config.toml
n_layer = 11
d_model = 256
n_head = 2
n_kv_head = 2
head_dim = 64
d_mlp = 1024
vocab_size = 16384
activation = "gelu"
norm = "rmsnorm"
norm_place = "pre"
norm_eps = 1e-06
positions = "rope"
rope_base = 10000.0
rope_fraction = 0.25
qk_norm = false
attn_scale = 0.125
bias = "all"
tie_embeddings = false
parallel_block = true
extras = ["capped logits"]
init = "normal"
init_std_qkv = 0.0195
init_std_o = 0.0
init_std_up = 0.0195
init_std_down = 0.0
optimizer = "adamw"
lr = 0.00176
beta1 = 0.9
beta2 = 0.99
weight_decay = 0.11
lr_head = 0.00571
grad_clip = 1.0
warmup_steps = 385
schedule = "wsd"
decay_fraction = 1.0
decay_shape = "linear"
final_lr_fraction = 0.0
batch_tokens = [32768, 65536]
seq_len = 256
doc_mask = true
train_tokens = 252000000
steps = 5126
dataset = "wikipedia_en"
MLP neurons of a small language model. Each row is named by its layer, matrix (down: output weights) and neuron, and shows model dimensions 0-127. Each number is 500 + 40 x the weight over its row's rms, rounded and kept within 0 to 999. Numbers have three digits each.
A block is one neuron, or neurons of one layer that tend to fire together. After each block is what it responds to, as a language model described it from the Wikipedia text at the highest values.

L7.down135:491497504496472493437511524492514467443531506539434453509446557535523470486541558501460541499530520506493476504507540468505472501502545546501515499467480590499502450510518537582509420491462551517521475446458560449520477472453417515524484516477451502523509489458530567502601498489496536528556488525387527500498512506535462522469518480486488495457525488545559472526570592418445444550501
L7.down255:471499490446527461473500482505489511416443491483502477514455556508499497461497508513449522481527551477440559489503512489514486497536490476449433527438479491448521537547446554542550456523544553528519459461459513525497494448505512498538479446539500440525446461452513555487569501492471521416509543582446539523498537516515531563518533433423421486489522513531568524529509563407509520603466
L7.down374:512462453414457530488567458476403486464469509433471481550442515454478485524561522521456455475471519492554456525519467520481488478493539492492498583560487454570490512545593512414535481506507545581494440496523486476615486518490482481493438511586506449473513451547561496550531500550470508512522512592470531489531581488540546527524509527451454532522495500510476576463486559359474509494490
L7.down729:462462457516438465543525558507482448510498511540453494537525550495547513573492541471572530467489515543343485502433466477509479470535516461512458493546504465532435493515451479506459502517535535485458499533442548496405531497479476453518502445451419532522527493448433503541561511555477459494434443522472523451488476544465427482560471436475470524474551537465516470516495480540490524509483
The token right after a first name or full name, usually a surname's first piece (For, Net, Brand) or the "of" in "Stephen of Perm" or "Tim Sendra of AllMusic".

L5.down687:477489504497503516464550495483431463478448519479524464534534534581383523545442559524491522499503490515557492473539535465421491509485511523502484573507515517494441548470499438494519529476521462496501474521489491540589565463486392544482475515494468495547428475531496438473510550570538533485438474490538481533539507531469473463400522466457461480447550503488563552461555466450529485562470
Capital letter opening a word split into pieces, mostly at the start of table cells after a pipe, e.g. P in Pole vault, D in DR Congo, G in GUI.

L2.down202:544486547554541527498511464518479483575560497506512554517452474503467501464542566548478474547536451457510452523495551492518449491488482485490565431549580519488541446492509538575534490528464499491566541512553446592578526496489456450445499442479498497434501490515540500525458492580494529537408539537581477476438544571416493453550491484519456434496514482504566495507499526501550524491471
L2.down223:561492507560457491513479548499493479551513517478489512479418510450562508492529528462432540468461508415501483481450444484574497487484559499503512483512497516534476540499547519550523550495448419565495475512514510488508497404533511465543494524482506486486541514488541505487496566513505488473445511527515507546519403531494507576516479522529473467467489532549534493485504516494491542438521
L2.down261:458497587374488485477591452514501460497534498496553461493485482484495543468577519443567516525520497481516489508530446514588552511480509458446512489566466497501498439523433510490487530508504533493515472563477528544565497474493487526512542486525504530496468440472486437491505506516542535524474494519478450549457455515538489534470452467504455527512463492505504509440493466442560459551481
L2.down288:550500482526546465512575531425494497471575539528513506565518502516510512459443557489553512474479475460562505480476437513514505469499572489531527468575452527464474492563427523455508416529464519498495473444467495473549498519526525459475596452501458494503488546510496485545526483514514526541490485489501534483481423602506548538481504483421479484460443490466536425508507469444545425463486
L2.down338:584496548568450518494549550470550513483452497472492546438489534510543468482577423479493538558530447598546525447496419493528547483540502509590595464538487513458470512448479514529539460458476542560526495504523555424489486560577516461496465540482498420497445459459473468617455427537483623526509450542513550436526458589487458469466493535518483444516558409478483538481479516531477555550510
L2.down359:458558538511534515515482553496485547614552523486467539502509518483509453431482487510554543554629445461539489500488528515511464477485549483539533452495484594474558455507498516544452485477491479490595519582428508510596530530478477440496486480518477502441487566523505486487527446582492560564439507462489437481449488546449529439503476457567488461476542456482469451574549476519529537508515
L2.down385:539509452535559543463482453511450538512538458483502545521498442519556414511537474541457463526482531531513426485482524503498499430527542570493512527522539488444557399504500459466509501518471498493545472492485509508583456473555411551481501586445508558476517505467492536565532549564535546469439517525469522474616558534501541466539479472483527395473487466535500529456462513506577491483572
L2.down409:487547468482503564518470488421500525503577558516526476478436513421518482462555545434443496499520489481495442480469468457499509525479554413520467495486511570497544615424546469554521463526477472458449558510443474499525540590484510513507474497511569544475482503573477502506449439506509493479455463536502473529511540481449491497449553504453514568513469518475432445501575484490547490484526
L2.down495:544520485536483494512524481441502466486468495494489459565522479512493459571517496551537513577464483507467531513485483501527483481523488499488487518529525482461521474464532499435467431555473494466580416498527504485631536507512488468407496511505436506526490488507488472571440537608491573469445541499533578531447513529359471504557452478506469462453535529516499547480487475456535532476474
L2.down571:463443465506404493472483500422548527520503536587485449558467468546498542541528476479457582516495509554496472508441456493506593490488519525536437541488480583488468538522523500475538477474427512476607535516500599486504418432528452481427491539491513509517520557515521476435444519540496502458532504482513470545478499533498483500472437465469436452496514496466501457405451554508461464524544
L2.down641:450476512465483486522549544462489503605530541545554478512505505520506547492515429535470567555492475504459552556380450491472508490474491553536491611568481501480419464568463465443481506543458493492549461447500561540517453422442419520495462462512512557560512496551519474476497528541530523544566461479496489493510472530476527488478432524507496482447440533492525527442423536565493429513477
L2.down716:593562557498534535451582500492526488487547502511507456509452492489465482495499510542570498598509479507557504464509465506567476457575498454542441535547508530478495495560529515528473501520427497488514486467535587500637543529497495449429441526486508485586518533506481411498502483559512560489470484511578500528536510500509467508431469496450477386480521515589501469514479463432529474481497
L2.down775:532482425569415513522588515527532505517509522536542456463496550548561464545584448541510491555448488486472554439550531441621479516544543433572437499516498523485429591424540478489437457514477538537504488542534490486528463494490551495553421578459506502568542507484443454553495522544513595469523484507538535520579512502448508517462458468467443416469495518472498478470479618481459529494539
L2.down865:587574517534525565494535513566477585505523410499474519500464556452530455501551443506420526530473539513487501474521528434553440481571477519494493492470550582525487501442527529490491480460499498525570523507490506442556482495494475461487444501491476464472505534456515513502491475591472579440424502465575471481555476484467454441584455448542513447466505429599486543524522530466542531500526
L2.down884:509533559513540530455555537545529569473493456550464461512538467484516485511489411559492579535488545486478518488552520514594531474525517404469494466434496525498557496542535465490565501473464485475584539492470547507633463461461527454436483488510485427494513558447521487461534539554541535451478542494493440513494467426494493475526530483494484469468547518564475518515505394436486536472537
L2.down1001:476507563495519566467568531510571508491485395498506427505592441412540533432466438441426548486582559501477489479505489502532535518432483451503463515469526484495501504547542474495526477482448469455562589521468502512540474497437561466468511442548555494553470494514496484438509540523502517504578474438485425528568473504533515428557501495493387503513479509457488491453499489540383485511526
Single-letter word-initial pieces, mostly capital P, N, F, G, starting names or words in tables and lists, e.g. Pimlico, Naxos, Félix, Gobert.

L2.down119:477539573534516518508453459547558480505430484520505497540501429465568502504518518557507537489503475518576472539473513476572436502458468455545476517482582492531451548531507472458475485538477479509513473524495511450511547527485456525470471475497553527530484485549568418450496436493547471496490466451477505522434530474505506505509494528461464474475530443537474521462538459397463488512517
L2.down207:427440521490541465456506389557532458499485531470487475514469518510525444507535508453487542457510469522488496427518508534568499451462483475504487523452456500472524418429526536461529556474510538534482445503545451502508501513470491489503585516494402473479420578477539453442518448424549442532382446448516575487477529521466434470529483602505481500547479505496563464453529412521454490520526
L2.down221:525453521466505505449510471430503538561487518492493463495587586589485498491475646505499489489465442476478556551587423557537536467451482504469511525536564516484475459511458458490537484526518523503489512493424479434529516556466517462500559507404457454506478443455392406496479454489597473549486504477573487472439522536418504518510504474492513525476440483470449480439473471575465533490462
L2.down301:529489478441504505571466472487493548552502483450480555442513545514460460518507577484537513475499541470474438527482474488539554499475485516521573443645534441493557469457413407468441459447549426480534540485529521535528438511524495531445519454544483556524470523460512442489512511503546477504549518540503514504531512460485528529453528596483499500480514504535509547496527551526539484477566
L2.down310:461489506511554419538492581517452482464502444522516559531521540565404526525481538435515489482501565478468483537547467507505451439561502507487512532572435501499513490549490503500551482458545448530623485421511513543510628464534528472505479512488496539479512596446458565524520449491475535474506499452504463515493490513506462463453469491512492434545524471450522563454470517456559489488428
L2.down334:491387487529484493452453450523439503429504476503465520460461502441436445573526443507570469456525427492506470507503475530475578543455474433500468482456550507550444495526436436560502510501490448485443454526554448535464510519506561606501547499491472418458480439559451464438468448516508523505469535483509485478438517553422457512491490553476477506508446476561466567514437469440423506498540
L2.down365:500458461533510469523504499556528470487465505520539510570547494541495578469488530493496499460526494478534517563372469491480500514507530535499413470549500487507499487512486439426439425553494531472512575518486445501486554465487475441521479443502455540474433494466505551468501535485539436509469429485490524514443523573484471514520453498399496496462468448487558517508519495504515481480466
L2.down418:485532539488585529517472461501458427443533544464540441489544475483548414506534502483546530486484532497497502469575508456483416472408491554579560456479470494520495521490577514519469504504521520570524500424552442466614582461476539478436553502495475509467495532505466527439438470447489544546531501501434495479548548523526429498478451522458541488507537541508530504502532507371511466472512
L2.down578:420512543510502477491577497433523486489508392498576472444545494493543606467495517556501507447502465482492539522456493484424561516528470503516491438528485507499512436501501447551459507542496533485581446536471475423593461486505574493503591504522495436508497500524469482532489450549474495551508457499532482508473516470441605491460558497538424453560490478436575505544465505427551433511509
L2.down645:501539460514513583511507535536492516463459382514530451578503443480544532449476457553470560477571479450461552533469529486546453531546562460488517528456502500401480533558498504446511486471581497484508538494522441491563465436533514477435497507448511537487511531507507486463448475461495543562494512466482508486495519471525515423497520539612510455471468439580554519490540603455457531483475
L2.down664:562475449563547516490492509471473492451536504605439532479441468489498454506502570517539481573541490469545507520474495474477493479471460571546523522498411574483514514513469482510496486563497419501521498479531557486544465524491500506500490534581411489432513551410491465569536455497539455513526541527562501516442534554501399499475484506499463445478550495535482548463543478477505526423529
L2.down672:486536505499479490427545451558526456521514565488544455535447524485475559466473550516553468500469542459431566609509448460476531480498523478435470452470504494471598430526428509418489533529532457441485556460457536481481479403501530470508562469486509481473450482509570551494539501456486475546524406468497501444492521529500499433505503423518505390510493512552519407472522491481500509478560
L2.down863:474502532513508483470500488478495422540461459500517582516556499495470548465412585462477492568517573493521499512646498499533484448546395443502492512527455527481484508506470512415480429467514522511557547444456574504535474477456496457537567477533532548507546530482521559587484432496520477464517425550475461488390541536518428502409514474566461487501513502529430527539499506505485496568503
L2.down869:506469514508538491481463512543508462464503511567575523474488499525510485603537566511511508569507458434472512531513472472502416529487469500569477437515477526529586417494495474466487510491448528519448447470502531463425470554513521495496558597488525493439494447564521502498569515499573509511511527530494507533468582522501515460488465511574520507489509508511458525564424386518557535515469
L2.down934:534492514517450391500398524532450515537532499449491487421447568525460475524498535579578543524509518479524540487555459490435629470560499471505477490446507502555444526510474437486533491470489476441463515455537425541516488478512527490498472450494474454433484485465485533514472430459466491582498533516470547456483524500524418524437581469541404466479460494534448543479443554434452513547462
L2.down938:493497506529498445453416463556515480437439505457485541486500517483386519554541501477489506559461494507491463583564537429528458508468487467470452492542503501522542531497488457543521522475548530551419580525550508526517533474484533512519525485447523512429446570529537449475506473466518504504531491499499547527486574460479482500519482517509501496563474493564464503446479570472519476491501
The word "the" after a preposition or verb in election results, officeholder biographies and sports careers, e.g. "elected the", "member of the", "in the final"; also table pipes.

L2.down7:465592464516527489480468495442464490471513493528501504529512500556468505532529511486414467496472544533504487575429477477501607509558536480476489518515559533476443460505492421467478490495489510467552511540506489554528409426477476474441494473563478539454494530408537560463516524532502515478495538503571608493433395449404578509471558462429432487484496497478522525577518463420541520509535
L2.down35:497551487538440443484536451534528588488578509445522515475482543580446454506515485494479541455473489578526513576504506457526484442475471516451426449437459510558503565448481557486514515476500453481497485566502570519425500457576556509463548526536495469536471500536478516485435511585516462505459480505539565564478512483463522539483506450438501519538457484463519498470511427496423487484520
L2.down86:508553536560419566512554485508495466508499513507508559566461458510520538488531494545418441475499456548481506527538433452497452437431526494395530485479443489496522486464530433529471509522496450531501416482485510534421508495556459459510497472485442515502499466551506531478530423601539464488573508510552516497490481536448549462540501488512495516453432434505462523546528495551498485537486
L2.down123:532472529484518474522475522481546494511500552487467475540490513465520487434515488536528490471537506485544520479512551431480500515530506454459487553540428523514533479573423575440477479513477505410472518515421484488513595510559490544513481500487492460513500474527427523517515511540504546540549476508553483583508508505477546542513512530483536519435509389390391461508508433468527370434471
L2.down141:401523519482481490528531516534496536469540522527540515494501469521466524478516553529490484481547482529480476427516420505490509431496512545412447511514506527489580415466481490469477424529555400481539480485567508515467521507509519534590491484481437494488442537509454536471479480502525492428533436477490442561448479478527532504509543489465541514500437468582546502461503481469428504521479
L2.down155:537501464520557505519478459423469494502621444444526454431534502542545504538521476491473469513514496511500492472456547463488493481451509537505449567419505483563493556459518478510537468503509503523507523408548444494525490508572497489486499525542482526531509470463465493528547470476512502540484470534425570496479516498462470482486555511482549537519452458557475493578482569425438472510489
L2.down171:565551495540509490474441495504517468516474549488515530482515567542507530496495467495508435460474492564563494499499516466450465480468413538425415517506589484455478562512494457559508450442431456438444526492452450528454563453499492503458468509481526532471442505432471513405485506507531434551566465515488503548465506449501581497517540512494490509464488533416493478493507433466498484459483
L2.down358:456536529490433509496548446472559472451491543530524565543512537559502555456433445568464529419459496517519506503519484521536507426594407477480404462417509522544482538553485480566576478486535475491497481508512519539496509560520465414474515495500511460522481514493509519454525469561446504455518513482535440510535468511406500479414517530442542444476553551524575530528514472472452473510476
L2.down481:441461483436549481561515493539516448541486513507465476487566476482510526527539526527510468467452444572623492474450475498456467563527527475484479514506507553590494517524550521463456473500463592516535494450541539507553506543537526483509490502504521490461429438527526510476541568508516536539518486452522514469458566533455504558456486438382548463490444516512549520492502457487474487455490
L2.down584:454549555498508505515536508532532496508597514497505584433624491547481505430530534459461526494522466526512493459441505503581490520508572484537529450554528563533508449501495522527495467547533485492546475509498568536488483454522496510495517526537500447482480529561511491523461495519495505558483481518587459535494530486517519517514525434472543421535516459403508484490545455512483465541527
L2.down590:503529549526462535497557512455556504514491475491525529526559455591437528482496449542420469505535496572566479493518518498387547526515488467566472524527487521450461542541498500430505406539486475522498528505528495494431495503498445507468483532456510474478466527528536456470515489499491573490522508492588554519557545467476526479478526462499508494535509552483481542539525511565433480484526
L2.down862:505541479497409480445441462532539533453503572548545464549513477477487520446542489456429462449521533482544470534544544472436494461485429530427465536428461504532493595457565518465510549497482529513493464483556511497512493453560549507486409484490493567510465510454497583470484490509506487479571489511457553532583423468505606559543469477469460500502542513500505445523494525439461414552527
L2.down874:543512477558518558518524476568492473502515450454527513494591525542509584483599436453464486452475547547579478517506597473540521528419397483494475464462587527455504483459451557541471484483487435495491552496523449455460465497432537529510471566485489555535477438462500464493509463558520508548436500524486541550486554511497554507474497438489535424532438484448480508506550498510496437489497
L2.down883:513582506508486480508475448492513469487544515556530482493492483528471532475533499508442461535400438505571502531506482470526476595442560445509520535559542553536468557524526479529468427529517525500490541527515551524497440514530519530509439459534414471470466535554469591462485506472542536513530498502565457518559515452501468554455482495469483459493497495465528563502486440476479461474461
L2.down906:494527455482444503516466470427521464490493423531524474480581484455481559460519519507527487448520499518610529496552535527515563450466457506529518540493581467469455490476513495464491502464471544455529485531544480464526528495512553541468522554556526593495442475468538466466421484506516451553610490505501585503582520569506477577471493475456477481482484489457498512530513532455536391480508
L2.down959:573486497461482610493457506560514556475505511438507520516498480533483469492554491566477517552469441478554454526567519505405481525486472518449450523452439498513471549480504460460496576521433567470553465516534431568472486454562472529499506476496529530506488464525483442533508596380476479475549530508523475480437510523464485486517498512515508461418509495469512457554555468545473510510484
First word or word-piece that opens a fixed phrase or split word, chiefly high before school, also New York and fig-ures.

L5.down475:550425466465501473495571568520457502455518487459485502543486430534524580417454477482487505469488477460517541549522483545471500494536508519501505484549519462486491490547409519517526556468511551520511521544504512558581488525527525555498503533458560488500531446469440527486515479423521443511489461495494480484488541527514499465480463511475460508500532506454508537454462558389522512492404
Prepositions and "the" linking to a title, award, contest or event, mostly in sports writing, as in "winner of the Belmont Stakes", "Athlete of the Year", "selected for the".

L7.down268:512501491536518529472503539505534511441549490473417492505505500589501544506458523488456473489527391454464559443534490444476570531570481485426478484470509494526482519555435514560538488573527556521472520493446448559538449514473462484480481492529477498474571508457528530460539546521500508469507593516359525516512466455636542484545500506530422540520507480515530505473539471393480507529512
L7.down633:490488464516433456482533526571500538550532484503543477555499563507516493558543519484575541554420507539536457527558489520480565513396490530544471535570512520461498519444489568546478573423519524495537462444461529449444558480441529543497513499506448484514529510537494558523456398546465545497501510525508602492506516519451507507523476491493488466592523495470482520534540508573580556521419
L7.down715:424493500531521437522518464499398445588498473465515448523488539489499494476446520480567579471505523525508546545485446503503398500470523492499474512587550502534458527583456514517470462478455495554500522485408560448444513467465565543448488503496475503520515527417455524524457477448446481546448424418462530503468524506503511477512492550455505498517472473522509397518509481496572526545507
L7.down997:491576481499535531505453498464473513554502470502428492467510468588488472536467499496467546429505578539531479510518510582456526494492474536549488489488515489557439517518446479572409506541493485530528447461449453429449440447522484500454485430459497476461416484483448514465539491514480498503480543448556503541470539459486506426483506495492518483469494558537415523568526482607468521521462
Colons, pipes and words like over or some that come just before a figure or entry in infobox lists and tables, as in Teaching staff: 23.19, has over 100; also scattered mid-sentence function words.

L5.down73:477502433593537489527512539557573540534491454531514518510554551542525422527520442502543523449457511506463530477530588482560551530484525517470471479465503478502541474439446476481488399487466485471435468487496518517411488481526437450515503528476503496464555464462520436440497470516457490573534452463443419482439590485443503551492483540492502470456409530560513474491535543511453521475542
First piece of a word split into several tokens, often opening a table cell after |, such as Fig(ure), Treas(ury), Val(id), Rece(iving); also short words like left, right, high, 2.

L7.down563:500424525530524537496471488530476471514510527524478504473449531542522513499529457467508477552454481491512533481641576477497538467509453520509517477460502503420544515504505550466528545474528497451527537544436457534540462530446509470533457514578541577543504421523485441525558486484537468550526555477536467556517521478511469505425531580468453562535406480475551508415517494441511510542524
L7.down606:497560478551542441542513520528527513470509477544514555474503560564582509557543479499522506507477497514423517521506502557435486442482549476570527473538528462499507507510503550491531549470548508477531451458458481551513521499400546538476520461488544491545486567449513489491517523459555415478454498506529507572525479472517533497449557500509544482528523407484496457433512464464536453527462
L7.down705:554506563446544482556452566476395530428469470457505490538459501459527511455503586419533575515443492490489517504426486485457481527519453551534521470562454442574545445503462507474482541558475498527478520526494539450504542538526497452481462553473456501537522485524567479496461523488503511518546488488533524541554494551527585473467485502491461542525461489518514536488513492432528529597546
L7.down823:400456455533486558527485532509482526553459539483505460530516457531541553429457494531515518519536487504443488516465498443481465477524573480485552545508516524458506527505604506521477494501450434502566497493488536473466492459461497474528472446505476487487525463479441582475462544496526477542493480480631549459499523467424549516533470488442418458461546432508432442508526504567513521490537
First one-letter or two-letter piece of a split word, often V or M after a parenthesis, hyphen, space or line start, as in (Verve, Jean-Michel, Memorial; also minute digits in coordinates.